config = dict(
    qk_norm=False,
    extras=['capped logits'],
    beta1=0.95,
)
MLP neurons of a small language model. Each row is named by its layer, matrix (gate and up: input weights; down: output weights) and neuron, and shows model dimensions 48-111. Each number is 200 + 20 x the weight over its row's rms, rounded and kept within 0 to 999. A neuron's up and down rows have the sign that makes its largest values positive.
Before each neuron's rows, "fires in" lists the words (lower case) most often at its 100 highest values on Wikipedia text that the model never trained on.

fires in: "his"
L3.gate145,204,183,193,182,178,184,183,206,174,190,186,195,219,191,187,169,202,220,182,163,221,204,190,190,190,186,200,208,186,199,190,209,215,186,184,244,237,209,192,188,172,189,177,173,234,180,161,201,195,211,208,212,210,227,201,215,187,213,193,210,220,180,224,186
L3.up145,195,183,191,197,172,216,223,168,205,196,200,209,261,185,185,213,199,227,198,205,245,174,173,201,214,209,214,219,134,189,182,188,221,188,190,169,205,180,210,197,190,225,179,191,218,185,182,220,175,198,179,212,167,184,174,190,203,183,201,167,195,202,252,230
L3.down145,211,200,210,207,237,173,201,212,190,191,197,202,176,238,198,202,219,181,199,198,169,219,210,207,202,200,178,195,250,234,219,209,164,212,218,214,188,197,194,208,207,177,220,217,200,245,246,183,219,201,213,195,215,208,229,222,191,225,202,200,191,210,163,175

fires in: "is", "was", "an", "be", "m"
L6.gate38,224,235,183,184,187,195,193,209,196,218,212,206,212,236,201,177,161,181,225,222,216,187,204,221,215,186,194,226,196,208,220,254,194,233,206,236,217,133,199,195,193,216,209,206,205,202,215,195,210,215,222,194,208,200,215,215,172,176,156,219,206,238,184,191
L6.up38,228,196,192,198,191,150,163,201,210,198,240,209,221,195,248,175,195,232,227,182,182,151,196,175,205,200,179,186,189,197,219,214,174,209,201,194,216,197,179,177,219,216,186,163,211,212,225,189,183,211,177,214,200,218,194,201,220,202,227,197,200,203,184,170
L6.down38,199,202,183,187,194,186,189,179,185,190,205,179,197,213,212,182,206,246,196,215,186,168,204,176,193,188,192,179,201,188,198,204,203,238,150,155,186,230,158,186,208,202,204,198,165,202,228,180,195,238,171,186,197,211,183,210,232,233,225,205,197,218,228,229

fires in: "to", "2", "3", "6"
L10.gate369,217,221,206,167,179,224,191,199,209,175,200,190,188,223,175,197,218,202,184,211,224,211,184,248,241,205,209,171,218,227,209,147,243,195,174,218,209,207,187,222,182,211,173,176,199,201,195,232,204,194,213,177,183,157,171,235,197,166,196,210,177,227,205,206
L10.up369,179,211,184,194,223,211,216,203,230,199,194,199,236,171,208,233,170,211,184,187,216,189,200,172,228,194,192,161,231,190,206,197,207,177,188,248,217,213,234,225,189,197,156,184,214,193,186,197,199,204,216,211,181,180,222,219,206,213,179,213,212,183,213,195
L10.down369,163,212,184,200,201,185,195,173,197,196,247,220,153,189,213,222,220,217,173,184,230,229,224,210,195,191,225,217,198,183,214,206,211,192,201,187,223,227,217,203,181,193,193,183,199,232,209,191,213,182,176,202,226,212,218,175,198,225,191,179,185,232,207,217

fires in: "2", "0", "1", "2020", "2012"
L3.gate535,221,171,240,173,233,197,196,185,238,155,165,238,182,181,201,214,203,180,183,222,189,206,168,188,201,226,223,187,215,216,202,237,196,224,203,179,225,199,208,183,178,197,197,203,210,214,183,232,221,170,187,200,205,170,233,204,210,224,209,214,231,213,205,228
L3.up535,204,162,197,192,171,197,204,186,187,230,212,188,180,221,174,203,183,201,188,181,173,169,185,186,227,197,196,167,174,184,200,197,224,240,198,205,242,190,191,193,209,158,204,196,191,170,227,183,197,192,230,217,211,227,202,178,175,201,181,240,227,192,219,187
L3.down535,207,231,197,211,220,181,178,218,215,159,209,184,224,201,219,201,186,182,182,226,202,200,222,224,169,192,202,228,194,199,203,198,194,187,199,206,156,214,204,207,188,217,185,204,204,208,155,205,210,206,195,188,201,183,192,220,211,197,240,159,203,205,176,168

fires in: "during", "in", "of", "for", "three"
L12.gate441,194,206,192,218,191,218,155,201,206,223,224,197,202,210,153,211,197,180,164,209,207,221,232,201,190,200,167,156,159,196,191,162,221,203,206,173,187,206,193,171,193,189,172,208,174,185,216,179,185,179,187,177,188,212,190,183,202,233,173,206,230,166,177,181
L12.up441,198,153,182,195,178,214,216,165,193,197,180,224,211,181,186,208,224,250,153,197,178,211,226,193,158,179,199,198,195,194,200,177,239,201,225,243,206,198,186,216,221,221,206,208,200,183,196,182,228,227,191,209,231,210,200,219,192,180,186,196,175,215,168,162
L12.down441,215,235,179,180,204,178,212,201,205,222,234,197,175,219,234,225,220,184,198,191,193,195,193,178,216,188,208,212,227,209,190,208,199,212,220,186,181,218,213,220,183,181,181,200,205,200,213,221,220,192,158,188,169,186,233,218,176,184,179,225,216,207,217,235

fires in: "was"
L5.gate421,212,233,172,188,183,199,194,202,187,202,182,188,161,186,201,163,202,179,208,196,188,212,192,160,210,198,193,226,195,207,187,219,168,211,196,212,214,196,183,155,175,204,220,194,214,214,228,217,190,193,215,206,215,219,167,209,189,239,211,146,199,208,218,211
L5.up421,189,204,172,180,198,196,194,193,186,220,195,168,217,210,221,201,185,170,214,202,215,191,170,183,163,194,207,227,203,192,182,213,165,181,185,181,231,197,196,184,176,194,208,189,222,200,195,208,168,230,170,191,213,213,156,205,203,201,173,206,204,166,211,177
L5.down421,201,177,237,226,202,223,193,201,218,196,216,234,194,224,167,243,233,273,187,194,164,204,240,196,239,218,212,195,190,235,202,185,210,219,224,234,175,217,210,263,190,210,191,189,185,207,218,188,217,185,204,215,224,185,221,186,174,202,197,211,212,229,180,184

fires in: "was", "is", "were", "are"
L7.gate116,166,140,209,200,225,185,189,207,205,159,212,225,205,225,180,208,204,194,224,209,197,191,209,197,216,237,190,201,213,252,178,205,196,215,224,174,194,156,214,185,203,185,217,205,193,239,234,204,203,233,187,215,228,208,214,205,224,209,182,185,178,214,194,207
L7.up116,210,198,178,179,187,212,157,228,189,223,188,223,208,227,209,181,220,197,191,180,186,162,199,166,224,194,231,220,210,229,204,213,190,195,191,207,197,203,192,168,190,207,223,181,188,205,201,163,201,229,175,221,220,208,182,154,199,220,225,169,188,211,191,163
L7.down116,223,235,231,219,203,197,228,212,179,228,175,210,167,185,169,222,188,219,192,184,176,213,196,197,170,171,223,193,167,173,178,203,236,216,173,194,212,191,173,218,237,211,187,195,164,229,206,199,190,201,207,219,196,225,197,212,222,194,178,192,231,204,212,183

fires in: "their", "his", "it"
L6.gate508,203,235,186,187,176,237,161,214,198,169,188,217,198,221,191,202,210,232,172,209,222,251,195,159,217,214,162,241,164,218,195,202,190,198,209,238,182,210,189,213,187,194,195,212,156,195,173,184,179,216,235,199,178,230,217,208,206,224,168,211,204,211,225,197
L6.up508,198,177,230,186,191,187,208,204,228,199,244,239,214,202,226,177,188,163,201,177,188,197,179,212,169,201,210,177,193,171,184,193,220,242,206,165,227,171,243,202,185,211,178,212,214,175,180,210,185,221,192,209,197,202,188,210,208,222,204,181,172,190,197,198
L6.down508,200,202,176,226,183,204,171,239,181,202,209,178,166,211,195,206,192,227,218,239,201,218,231,169,225,197,206,207,182,216,222,209,190,187,197,209,172,227,221,208,199,203,175,208,147,207,216,229,200,183,202,223,194,165,219,214,185,209,188,211,235,208,197,185

fires in: "made", "do", "make", "were", "goals", "queensland"
L7.gate361,161,223,188,192,217,215,181,198,232,179,200,181,165,177,210,225,205,177,207,208,186,211,181,214,179,222,202,204,170,205,204,207,195,208,189,202,191,199,195,192,197,195,176,195,187,179,177,201,187,210,203,228,191,203,219,182,200,198,233,171,148,191,207,173
L7.up361,224,183,207,190,203,203,213,197,186,184,168,189,180,186,191,186,207,196,211,192,172,181,198,201,242,215,193,227,192,218,173,222,214,230,220,197,209,211,224,176,211,181,174,199,211,183,197,174,201,250,184,237,171,208,209,188,188,218,169,215,227,223,200,174
L7.down361,201,218,193,188,191,188,215,216,218,198,208,211,200,179,194,219,169,202,186,177,216,217,216,178,184,169,194,195,206,208,195,166,218,198,206,204,221,176,193,223,180,213,203,175,190,245,182,187,196,201,215,170,184,187,179,223,236,193,216,217,239,172,177,222

fires in: "2018", "2008", "1978", "1998", "1918", "1988"
L3.gate333,190,205,216,167,220,200,192,210,208,183,208,212,203,167,226,172,144,228,184,216,178,188,233,188,223,188,229,207,201,196,206,179,187,232,221,175,202,188,202,200,237,200,169,181,215,202,216,214,193,209,228,185,231,213,199,193,207,188,183,221,171,223,183,206
L3.up333,214,182,177,190,204,186,180,177,202,205,212,229,222,154,209,199,197,221,178,245,189,186,176,185,196,186,214,167,187,200,200,198,207,195,174,158,227,167,218,185,218,220,232,179,182,181,163,215,181,183,201,190,195,169,222,184,183,208,193,179,221,196,217,224
L3.down333,198,189,207,213,190,194,211,163,195,220,183,197,186,201,176,210,211,180,199,200,188,190,152,203,169,209,195,187,188,208,186,229,215,176,180,219,212,213,192,172,159,204,220,210,210,192,180,189,191,213,177,204,171,184,209,213,177,192,204,174,221,195,240,206

fires in: "2013", "2", "2012", "3", "2014", "2023"
L3.gate295,205,221,194,169,192,200,203,184,192,216,175,218,201,195,190,190,207,191,152,202,181,209,188,190,198,238,222,191,204,221,218,201,187,182,214,166,213,182,202,180,195,199,200,214,188,185,177,227,169,176,206,177,203,197,199,177,182,220,222,198,220,209,233,175
L3.up295,205,213,187,202,184,210,220,207,182,214,176,172,190,137,196,195,194,190,148,201,209,219,178,208,206,179,202,191,208,187,195,188,204,195,198,190,223,187,193,194,196,176,193,178,184,186,203,182,190,209,203,186,220,207,184,241,175,188,226,175,228,225,193,186
L3.down295,232,191,176,201,221,158,186,234,210,179,214,184,215,246,175,203,208,201,265,206,207,213,211,213,213,176,189,209,189,206,208,193,210,230,181,206,178,220,191,194,192,190,207,209,244,201,208,212,193,197,202,214,208,216,176,171,219,208,193,211,201,177,227,220

fires in: "for", "medalist", "candidate", "of", "general", "in"
L7.gate32,196,152,172,207,218,162,242,220,227,207,212,185,203,208,169,209,193,209,215,212,204,172,213,211,201,186,171,183,179,191,194,198,211,213,244,213,232,213,209,176,211,212,172,199,210,198,203,144,213,236,212,220,148,207,210,190,175,182,213,225,198,200,212,161
L7.up32,189,188,193,202,170,211,220,185,201,196,185,217,190,185,193,199,204,197,198,171,220,179,222,199,220,196,181,220,156,187,174,209,173,200,203,236,187,204,149,194,184,195,210,217,193,197,194,190,175,195,190,222,193,172,183,186,196,189,204,176,197,212,185,184
L7.down32,197,217,216,213,213,183,189,187,210,218,230,178,198,203,214,207,212,185,207,198,213,229,199,174,181,199,204,190,198,197,203,219,235,217,198,172,225,177,174,205,193,197,177,210,227,183,183,206,209,204,220,185,178,203,206,213,203,201,181,213,205,184,209,187

fires in: "be", "was", "been", "connell"
L5.gate521,231,210,199,228,175,177,177,208,159,211,207,225,207,195,198,185,202,195,218,175,217,201,204,199,220,193,205,197,248,205,212,215,225,177,165,185,214,206,223,171,201,207,191,202,214,196,207,201,202,206,178,191,229,227,179,178,231,224,222,188,203,197,159,176
L5.up521,188,200,196,205,202,203,172,211,174,201,232,218,196,203,235,192,199,160,216,201,234,198,178,233,148,206,192,182,192,217,188,181,207,205,171,199,212,246,229,196,216,226,202,205,221,189,162,222,226,235,209,206,207,210,194,188,149,190,171,225,176,208,164,202
L5.down521,213,189,218,189,187,191,211,195,196,186,201,223,201,215,145,195,180,237,181,202,184,208,259,149,221,179,197,241,201,186,237,219,231,200,204,220,211,160,194,225,191,172,200,186,185,197,228,195,152,188,201,212,184,209,210,197,205,224,205,171,227,193,228,192

fires in: "became", "with", "become", "it", "for", "then"
L12.gate369,193,217,179,189,161,232,211,203,204,182,189,211,200,198,232,193,171,186,182,178,165,211,198,183,196,204,133,195,194,175,217,176,216,234,216,207,217,231,249,182,220,238,178,170,208,201,216,190,199,189,199,193,186,207,177,185,176,189,192,253,209,195,199,200
L12.up369,221,186,208,197,189,171,201,203,176,192,201,185,218,205,202,204,169,138,187,159,209,233,200,203,206,198,201,182,166,168,183,222,202,194,208,199,187,188,200,194,214,205,201,191,210,211,167,204,209,233,207,207,207,196,185,240,221,184,211,242,210,221,182,187
L12.down369,206,217,208,152,191,220,212,215,203,185,212,203,172,205,209,229,249,210,210,175,207,185,195,177,252,228,248,229,210,192,197,192,181,210,222,176,200,184,168,211,208,208,194,191,192,189,191,230,190,190,203,212,184,233,237,188,217,165,176,179,205,183,200,201

fires in: "7", "8", "6", "3", "90", "9"
L9.gate165,195,236,194,184,230,204,212,190,192,210,197,236,195,196,187,203,145,226,193,217,212,215,181,240,195,191,217,180,198,250,189,186,235,201,201,189,221,188,192,216,199,202,179,208,186,153,213,250,205,199,224,195,203,192,199,194,182,199,188,159,216,238,227,200
L9.up165,213,216,176,218,188,185,190,171,207,226,188,200,221,207,198,231,216,175,238,199,190,170,182,200,195,166,214,216,192,213,194,215,213,191,170,188,212,214,211,222,197,204,180,225,177,217,208,165,197,202,197,183,218,207,201,190,212,204,219,221,185,169,193,209
L9.down165,184,202,220,238,181,217,200,171,179,182,211,205,198,208,176,216,212,176,201,171,221,184,212,179,157,200,176,191,234,192,175,214,168,181,184,221,210,224,172,206,186,225,200,193,173,186,192,175,182,160,195,223,197,181,216,170,230,204,228,183,202,162,194,190